config.toml
init_std_qkv = 0.0145
optimizer = "muon_variant"
batch_tokens = 65536
MLP neurons of a small language model. Each row is named by its layer, matrix (down: output weights) and neuron, and shows model dimensions 176-239. Each number is 128 + 24 x the weight over its row's rms, rounded and kept within 0 to 255. A neuron's up and down rows have the sign that makes its largest values positive.
A block is one neuron, or neurons of one layer that tend to fire together. After each block is what it responds to, as a language model described it from the Wikipedia text at the highest values.

L5.down1460 [142  55 131 151 116 141 165 125 113 165 103 109 142 114 158 129 144 142 108 122 139 152 127 116 119 158 125 134 116 146 168 117 137 143 126 120 159 143 119 118 140 159 138 153 142 110 119 129 106 159 134 133 162 106  85 145 116 144 156 155 135 151 110 165]
Relational head nouns

L5.down1457 [128 115 125 141 171  77 125 121 108  92 108 111 158 139 144 155 134  62 112 130 150 123 154 125 149 115 160 123 141 102 172 100 131 158 126 168 102 118 139  88 116 159 155 146 116 138 128 176 123 121 114 143 105 133  99 141 134 161  96 121 114 161 111  91]
Split word-initial letters

L5.down1158 [117 169  81 121 155 140  96 122 131 133 118 108 132 137 149 101 183 108 120 124 123 105 137 174 102 132 121 128 121 104 106 133 108 131 108 108 148 123 120 180 107 127 126 124  94 107 100 136 133 138 171 143 169 151 168 139 161 119 151 152  92 128 146 129]
Personal name onsets

L4.down353 [120 131 100 111 141 111 115 170 129 110 138 137 143 149 125 111 145 142 111 145 145 103 139 105 119 110  89 144 156 135 153 122 120 143 108 137 130  75  98 139  93 151 120 126 124  58 147 113 126 158 143 164 136 123 132  98  83 108  82  83 125 151 145 105]
L4.down525 [100 159 135 112 107 143 101  99 122 141 114 148 114 137 153 109 194 127 115 140 117 136  80 146 145  93 130 142  81 103 140 121 128 143 119 138 125 110 127 157 101  91 173 133 110 119 153 144 122 125 108 145 130 166 155 127 116  93 135 149 148 129 143 149]
L4.down857 [119 141 112 126 127 130  98 108 122 153 113 135 125 149 142 113 131 145 144 120 159 128 161 120 113 146  99 148 148 100 109 124 136 142 105 107 129 146 123 125 148 142 127 107  88 140  90 130 121 158 162 128 157 157 105 140 143 136 111 132 102 139 107 103]
L4.down890 [123 128 116 113  84 116 125 103 100 182  93 132 136 150 164  96 129 143 135 128 114 122 141 134 118  62  94 136  79 139 138  96 133 127 110 135 178 117 106 108 119  83 128 115 158 126 149  97 128 122  80 155 146 143 117  70 109 148 147 109 154 183 146 133]
L4.down1704 [ 78 121 115 101 143  98 115 138 133 149 122 138  96 113 154 166 121 130 186 152 149 150 128 155 135 112 121 132 132 122 107 113 132 145 136 114 155 145 145 171 145 139 120 132 132 136 148 109 112 148 156 144 176 137 130 103 154 129 173 147 125  98  89 162]
L4.down1771 [146 131  97 146 137 131 138 122 127 135 151 139  89  93 137 104 156 105 150 123 174 133 134 157  95 120  88 131 124  99 144  75 153 155 112 131 174 153 110 161  95 142 131 159 141 148 144 132 115 111 154 135 163 134 128 134 118 101 142  69 143 131 126 120]
L4.down2013 [126 133 107 147 125 164 169 136 149 164 136 120 136 155 105 109 174 176  94 104 120 140  96 134  84 126 166 100 116 137 115  82 143 128  99 116 110 132  77 140 117 138  94 145 127  93 125 147 112  66 130 166 135 157 109 118 139 115  97 120  92 148 147 153]
L4.down2022 [100 167 103 124 124 138 115 140 141 157  96 124 127 134 157 169 145 176 168 185  98 115 116 138 140 132  92 103 116 134 110 129 126 138 106 140 152 142 113 143 134 143 124  68 125 115 130 128 123 127  81 114 112  91 147 134 119  86 159 133 143 145 163 130]
Start of personal names

L4.down112 [134 166 107 131 150 112 126 164 107 112 147 122 125 154 127 142 142 103 118 120 144 111 136 135  80 165 140 104 154 111  98 107  68 158  72 165 163 136 141 118 151  74 121 124 126 144 131 136 125  88 118  89 124 121 112  70 167 140  91 110 102 147 119 132]
L4.down211 [120 155 148 150 142 149 124 119 113 178 186 117 118 140 121 156 140 148 132 141 101 125 111 131 186 145 139 102 142 126 139 109  71 133 140 152 140 136 147 156 158 149 153 118 138 147 115  80 128 137 138 143 112 162 103 138 125 139  58 105 147 186 144 109]
L4.down220 [ 92 119 118  98 139 133 127 166 129 141 150 155 103 136 212 104 150 126 155 102 166 107 104 110 123 130 153 117 130 134  74 179 114  74 131 117 134 119 145 117 157 108 137 145 145 113 136 142 128 112 136  82 126 154 123 133 130 109  91  96 119 140 128 203]
L4.down781 [ 80 125 121  98 138  81 147 102 172  88  96 134 103 158 150 146 113 132 140 141 137 148  89 151 119 161 130 141 152 160 104 131 152 139 108  84 137 154 125 122 146 129 137 154 114 116 101 119 136 113 186 157 138 162 136 153 146  92 104 136 155 168 126 186]
L4.down1060 [134  94 125 126 134 141 155 187  99 103  95 168 132  90 126 145 147 131 156 117 138 117  84 163 166 118 124  66 142  94 124 122 155 132  97 115 158 132 156 132 122 118 153  98 120 120 145 133 105 113 125 101 139 128 140 156 133 179 107 118  76  71  99 111]
L4.down1421 [123  96 112 123 170 139 119 111 121 151 122  65 154 173 123 101 121 109 143 131 143 132 152 109 107 125 129 164 167 150 129 130 150 153 108  89 104 123 161 102 156  88 146 114 148 120 143 152 135 147 112 150 142 151  94 145 130 140  91 121 115 159 148 139]
L4.down1595 [142 108 116  86 102 199 118 143 140 124 165  94 134 129 113 121 161 123 117 153  98 153 147  87 168 138 159 134 127 174 131 164  85 151 128 161 108 140 159 129  89 126 122 137  84 153  78 137  69 160 159 116 131 111  96 174 110 120 121 137 100 121 185 124]
L4.down2035 [130 161 126 134 138 103 157  93 115 144 133 119 157 167 139 122 147 159 116 103 152 176 117 119 115 180 104 112 110 130 139 141 150 150 137 142 115 140  86 102 139  98 132 129 115 131 122 120 160  94 106 142 133 116 174 159 126 107 106 107 140 115 110 108]
Compass directions and positions

L5.down713 [118 142 117 124  98  75 147 113 157 122 136 142 136  99 187 135 130 113 132  83 109 127 145 118 102 186  86 110 126  85 136 148 113 108 116 123 148 112 111 154 122 127 136 112 168 149 101 116 137 113 130 168  87 115 121 105  99 114 163  72 105 160 139 164]
Year-initial digit 1

L2.down99 [129 123 104 116 133  72 135 126 156 153 146 143 143 132 117 144 125 107 145 124 124 123 118  88 136 151 164 171  84 120 152  98 148 128 108 134  79 192  79 124 108  85 186 124 132 121 129 134 140 135 165 134 183  83 140 127 135 110  98 123 117 156 130 106]
L2.down204 [117 134 126 123 118 151 132 134 135 130 103 148 124 140 120 117 132 137 170 123  98  94 174 127 124  87 158 141 149 134 149 128  99 103 147 153 145 126 138 126 110  89 109 136 125 124 195 106 148 161 125 127 157  96  97 162 118 122 121 148 153 145 128  93]
L2.down720 [152 134 115 143 140 112 192 104 130 136 124 151 137 169 164 143 129 115 115 120 112 107 102 152 137 135 154 109 141  98 131  79 100 133 105 131 148 121 151 113 145 127 136 107 126 135 116 125  88 100 110 155 109 158 135 131 123 175 127 117 144 160 151 155]
L2.down1025 [122 118  97 154 150 127 143 143 136 127 105 117 159 109 145  90 109 113 125 121 104 119 112 126 141 122 145 137 131 130 128 139 134 122 119 117 148 126 114 112 120 122 109 104 138 102  88 169 118 125 118 117  84 150 161  99 125 176  99 124 102 135 164 119]
L2.down1476 [126 143 143 100 156 124  86 104 129 135 136 125 102 118 133  97 128 161 103 125 176 138  93 113 124 114 165  98 123  67 108  74 146 105 114 150 196 159 136 114 166 122 104 120 116 139 154 125 126 109 102 135 109 109 131 125 139 159 173 104 152  95 164 120]
L2.down1674 [140 139  90  88 136 132  92 133 133 161 124 153 133 143 126  99 124 118 122 125 162 145 111 133 132 124 135 120 139 113 151 140  86  91 146 149 116 125 137  97  93  99 108 113 146 111  98 117 141 136 117 144 140 135 111  93 164 107 103 124 111 141 117 151]
L2.down1703 [ 92  86 109  92 132 168 116 107 144 125  86 105 101 131 110 121 103 118 117 123 151 117 123 144 163 126 148 144 124  70 152 111 115 143 124  94 117 156  87  88 126 103 110  86 134 133 142 154 132 149 143 165 128  56 141  76 135 107 174 141 156 158 127 140]
L2.down1770 [146 134  95 121 140 137 100 103 138 160 110  85  75 131 121 125 156 124 131 122 133 118 124 128 133 107 168 129 108  82 123 119 153 133  94 103 134 128 140 118 155  65 109 145 172 138 160 118 125 141 109 130 154 162 138  90 151 114 168 132 153 114  94 131]
Wiki section heading markers

L5.down856 [149 119 128 100 150 174 109 153 124 144 171 133 126 140 100 122  62 111 132 124 131  97 132 121 142 108 129 142 120 152 159 122 149 135 138 119 127  95 119 129  89 137 132 101 112 130 137 132 150  99 127 154  99 182 139 125 121 132 138 119 129 110 113 136]
Section heading opener

L2.down92 [145 123 126 108 131 154 138  85 125  98 168 120 130 133 150 163 137  87 152  89 148 123 127  89 145 133 102 158 116 121 177  78 107 121 164 112 150 106 171 154 129 131 127  88 113 162  77 139 143 129 163  82 122 103 130 148 133  93 111 126 123 141 177 148]
L2.down741 [148 136 108 136 150 143 127 124 138 145 114 120 113 135 129 147 138 104 109 120 138 100 148 156 139 146 142 125 119 130 120 144 147 144 144 207  95 130 138 124 100 167 162  76 131 101 123  94 122 156 112 151 118 118 114 110 120 160  94 141 139 130 129 137]
L2.down746 [126 123 167 135 112 121 162 141  97 108 145  95 165 113 134 106 126 174 123  95 123 120 132 136 137 149 114 144 121  88 134 137 101 144 121 153 119 108 136 159 112 132 128 108 118 167 119 150  82 153 166 135 122 102  84 133 154 116 114 100 120 129 149 102]
L2.down872 [118 108 119 119 125 165 107 178 148 149  95 135 138 125 146 151 114  75 122 118 144 115 129 129 134 130 164  98 122 184 168 102 154 138 116 138 132 153 111  84 144 130 173 140 125 131  88 131 107 134 145 112 115 156 131 128 147 101 108 157 142 140 148  99]
L2.down1012 [118 130  84 123 148 132 131 119 124 143 161 150  85 161 152 151 160 113 151  88 108  83 121  87  66  96 149 111 133 124 136 163 119 104 155 134 151 143 100 161  86 108 141 116 120 146 135 148 165 132 100 113 143 180 111 159 155 141  97  91 154 163 130 112]
L2.down1302 [109 137 133 146 142 160 125 153 138 127 155  94 116 148 153 137 134 118 177 109 119  90 101  84 170 150  96  84 152 138 150 155 142 110 112 136 108 136 118 167 136 139 131 188 142 119 127 123 120 132 144 109 149 134 110 131 120 120 132 164  81 128 128 150]
L2.down1929 [127 111 124 148 124 141 155 145 124 108 104 136 120 146 121 169 101 158 132 122 151 113 117 169  99 144 158 147 147 158 131  90 129  94 172 118 137 109 130 186 143 155 141 113 110 117 114 164 127 155 103 155 138 136  82 105 130 141 136 162 133 127 158 159]
L2.down1977 [137 122 103  90 152 182 119 173 112 110  78 105 103 156 140 113 136 144 128 177 136 120 138 145 128 168 127 125 114 113 147  69 117 126 105 107 151 106 121 183  92 125 159 127 145 136  71  92 134 160 133 136 119 162  89 121 101 138 129 166 141 137 137 124]
Early fragments of capitalized words

L4.down206 [130 140  93 125 170 143 110 135 117 160 132 130  88 113 103 124 136 122 127 113 146 125 123 127 160 118 106 114 121 137 130 123 114 126 163 152 125 158 107  98  80  69 151 197 129 128 104 108  79 157 164  85 170 154 118 127 119  81 135 170 120 145 124 163]
L4.down601 [164  88 102 130 100 115 119 134 124 157 126 145 124 146 126 121 152 154 124 134  82 142  70 107 113 139 119  78 119 147 143 124 152  93 120 144 183  82 145  83 144  70 131 133 136 130 125 147 115 135 154  70 133 129 145  75 158 114  71 120 115  99 122 117]
L4.down693 [123 149 124 156 127 114 105 158 111 148  90  84  50 149 130 114 107 152 114 152 120 142 137 190 102  88 139  92 133  72 110 128 153 149 110 173 143 139 134 158 113 143 122 106 142 111 113  98 114  46 135 111 111  82 146  77 146 120 141 105 109 116 131 119]
L4.down1455 [125 134 101 141 128 129 148 132 129 127 154 105 142 139 149 191 113 132 138 124 132 121  78 187 121 111 141 123 125 114  97 133 153 103 161 185 116 137 140 161 161 116 111 145 147 124  65 111  99 163 121 150  97 109 100 146 125 136 137 165 133 132 123 129]
L4.down1633 [133 118 151 134 101 144 147 166 127 132  99 135 139  82 128 202 131 114  99 145 105 127 162 117 125 123 119 145 122 130 154 114 117 116 120 100 153 146 128 131  87 102 126 117  85 151 163 109  96 142 102 123 135  99 135 122 145 105 137 132 108 106 169 176]
L4.down1802 [136 130  81 123 114 179 162  91 116 119 107 164 135 140 111 142 175 149 130 136 116 110 147 115 146 121 132 100 128 127 155 168 149 134 120 155  92 140 105  69 138 135 144 179 103  97  89  90 155 125 132 135  79 154 130 143 134 140 123 114 151 123 144 112]
L4.down1983 [135 153 144 111 128 104 123 127 117 142 179  99 106 133 148 118 122 133 109 136 150 174  99 102 103 163 133 163 130 138 131  94 138 116 159 149 112 116 138 106 150 150 106 129 113  84 100 119 117 109 155 153 127 149 134 119 139 138 124 113  88 119 156 128]
L4.down2031 [ 95 115 116 142 115 124 141  88 140 170 112 108 106 154  87 122 139 143 103 123 138 110 130 105 181 107 120 130 111 103 167 142 127  91 139 102 121  94 152 135 112  22 116 144 138 143 142 100 105 126 104 135 169 105 116  77 133 162 138 117 121 138 151 160]
Section headers and word-middles

L4.down329 [140 163  97 122 118 156 152  97 126 146 153 150 160 138 127 141  95 131  87 146 105 187 121 170 141 148  61 118 116 119 123 123 115 100 135  86 124 142 124 116 107 161 143 186 150 133 125 137 103 154 100 134  76 121 133 147 151 134 112 110 170 103 135 124]
L4.down564 [163 124 109 155 134 116 143 144 166 129 128 133 176 157 140 172 139  81 122 157 153 141 149 112 132 154 110 112 137 143  85 170 125 120 146 124 166 168 124 113 128 120 139 127 148 153 164 145  87 112 157 140 124  77  87 135 161 152 153 174  98 164 116 178]
L4.down674 [117 118 125 118 152 105 126  98  78 131 129 139 163 121 128 155 159 113 136  80 112  93 120 121 154 107  95 154  85  98 150 156 134 137 148 131 114 118 128 112 141 111 127 115 149 200 131 126 143 129 134 126 151 129  74 180  88 120 122 105 115 102 150  95]
L4.down1046 [ 85 147  99 106 102 167 120 148 126 111 129  96 110 114 132  88 133 133 137  91 123  75 128 107 130  86 130 144 161 146 128 125 154 120 139 174 148 104 152 135 143 137 174 118 123 122 121 151 126 136 122 113 110 154 133 154 118  98 107 114 104 146 124 122]
L4.down1384 [121 119 125 175  79 123 107 142 141 127 109  86 140 152 137 179 119  84 147 143 127  90 145 101 141 114 130 137 111 148 180 133 145 134  96 142  80 153 137 140 142 131 100 130 129 128 148 138 139 143 157 150  98 136 150 132 137 106 151 111 115 156 139 128]
L4.down1642 [136 113 137 159 105 166 153  95 144 108 129 133 112 150 120 190 147 106 142 107 156 146 138 151 139 150 124 120  82 154 151 116 158  97 181  93 170 109 126 103 136 107 110 118 132  37 112 129 132  86 150 118 166 100 113 120 124  84 150 102 169 132 118  87]
L4.down1824 [112  94  93 140 146 103 140  96 105  85 106 130  90 103 124 133 133 133 121 113 149 119  99 118 102 152  89 103 120 119 133 184 149 107 140 125 114 131 138  89 121  97 115 109 145 147  90 113 101 167 128  96 148 100 126 157 179 137 177 125 117 157 124 106]
L4.down1844 [152 157 155  90  94 120 161 157 123 164 130 136 180 102 147 149 135 146 114 126  94 119 127 171 123 112 107  96 122 113 146 131 102 157 154 128 100 148 147 112 104 140 101  82 100  80 108 101 147  86 153 108 102 159 137 168 129 141 170 130 117 150 131 149]
Year-digit tokens

L4.down476 [123 119 118 120 148 179 159 179 134 110 137 127 116 133  60  93 142 100 149 150 123 183 121  96  90 102 153 130 154 152 136 137 132 129 120 157 125 176 137 148 140 126 142 144 163 142  82 168 117 143 141  89 110 103 135 163 168 147 127 132 156 139 164 161]
L4.down478 [123 114 132 154 119  96 148 129 115 103 132 144 116 162 133 129  68 110 121 156 103 170 136 101 122 166 141  94 183 157 158  89 152 143 112 136 148 117 112 124 113 108 135 151 150 132 141 131 147 138 138 126 148 142 147 112 135 114 101 158 130 165 136 162]
L4.down647 [123 150 121 115 110 140  70 112 137 114 127 135 146  71 157 181 110 124 108 146 156 161  90 128 108 133 142 115  98 121 180 123 116 100 137 136 170 160 196 127 156  94 102 113  94 138 149 145  99 100  90 119 102 142 135 150 127 136 109 107 111 107 102 208]
L4.down1261 [148  97 120 111 141 184 149 138 136 168 126 138 145 126 127 124 177 106 204 119  95 117 135 150 138 119 158  97 159 130 152 120  98 107 127 126 131 115 125 112 145 118 136 143  91 115 129 150 125 123 163 139 115 140 164 150 132 152 104  94 125 107 176 151]
L4.down1315 [140 120 160 142 106 117 108  86 152 131 141  81 110 151 106  88 139  83 186 125 100 123 150 165  81 133 113 142 151 115 121 118  73 109 158 127 142 117 158 119 134 136 164 108 114 120 138 126 103  76 156  87 165 116 110 137 102 121 159 114 165 113  86 148]
L4.down1422 [ 68 124 133 135 107 109 123 159 119 127 135 146 137 111 108 104 110 125 151  85 127 119  72 130 162  82 116  90 196 117 156 127 103 165 111 100 171 100 140 129 138 122 125 128 107 136 177 127 135 124 158  66 114 124 116 169 119 127 123  70 117 155 114  81]
L4.down1527 [166 101 160 147 126 103 103 137 119 126  87 114  96 155 123  97 134 121 102 137 132 168 107 141 107 106 105 157 109 107  92 110 121 128 155 111 109 155 159  96 130 116 133  83  96 155 149  90  99 102 126 153 137 132 149 118 145 123  88  99 178 137 144 117]
L4.down1599 [153 153  93 105 153 127 127 113 151 119 126 129 144 115 128 171  86 143 110 173 129 156  98  64 131 124 123 107 116 117 121 118 104 151 113 162 167 130 106 113 118  61 108 130 122 135 106 157  83 150 125  87 122 160 133 146  88 100 120 146 115  85 130 125]
Mid-name syllable pieces

L2.down152 [136 130 138 106 141 141 105  68 122 135 159 112 108 126 147 128  86 154 136 108 146 112 133 141 161 141  92 125 131  75 109 164  94 108 103 100 155 140 137  96 142  97 147 116 126 127 116 133 148 107 140 131 106 155  79 161 150 106 113  81 144 122 113 147]
L2.down543 [ 89 113  97 180 164 105  93 116 142 153 126 136 145 134 158 127 146 158  99 105 111 147 154  78 171 145 104 122  88 138 140 105  96 132 125 134 142  82 105 132 105 113 126 124  92 114 162 169 122 108 160 158 127 113 119 123 130 116 140 147 144 142 123 154]
L2.down597 [131  95  99 104 115 157 137 160  97  63 105 130 142 116 121 108 112  72 131 142 112 128 173 111 150 156 129 130 165 156  97 156 158 119  88 185 157 151 101 155 136 105 136 106 168 135  74 110 105 148 163 113 109 103 129 165 171  79 134  87 168 139 152 100]
L2.down627 [ 85 145 165 135 138 162 132  92 131 151 120 109 121 115 134 120  87 119 169 151 104 161 152 132 152 117 154 133 142 130  83 132 128 147 167 155 111 116 128 146 143  76 120 139 150 103 154 190 129 125 105 103 117  70 191 113 180 142 118 113 104 121 106  99]
L2.down1131 [174 111 138 120 129 138 123  96  92 143 106 152 162  87 162 111 114 111 137 119 134 129 126  96 163  90 107 109 114 130 133 105 127 135 134  74 140 153  79 138 125 168 105 114 109 114 109 139 137 134 192 134 131  96 160 149 123  98 142  95 164 120 174 162]
L2.down1325 [129 133 128 145 159 160 182 125 139 141  93  99 155 108 153 132 123 131 138 107 139 102 116 132 150 174 141 109  77 102 165 125 153 129 174 155 144 105 125 105 153 143 209 141 131 132  75 156 100 116 128 156 155 144 134 117 131 119 114 144  98 151 143 155]
L2.down1470 [118 121 141 110 124 157 130  97 139 135 144 148 149 148 136 182 123 165 122 130 173 133  97 107 127 116 142 168  92  85 114 107 146 128  74 127 113 138 117 174 155 136 152 164 135 153 108 115 136 130  76 116 141 140 128 132 136 140 132 145 141 126 126 158]
L2.down2024 [138  87 133 123 107 105 137 107 164 170 141 136 141 156 117 145 155 157 100 107 122 142  87 151  82 146 107 160 145 115 119  99 119 151 120 111  95 114 116 160 126 145 144 155 145 106 164 132 163 172 112 147 121  84 120 172  94  99  94  74 121 140 118 138]
Mid-word vowel fragments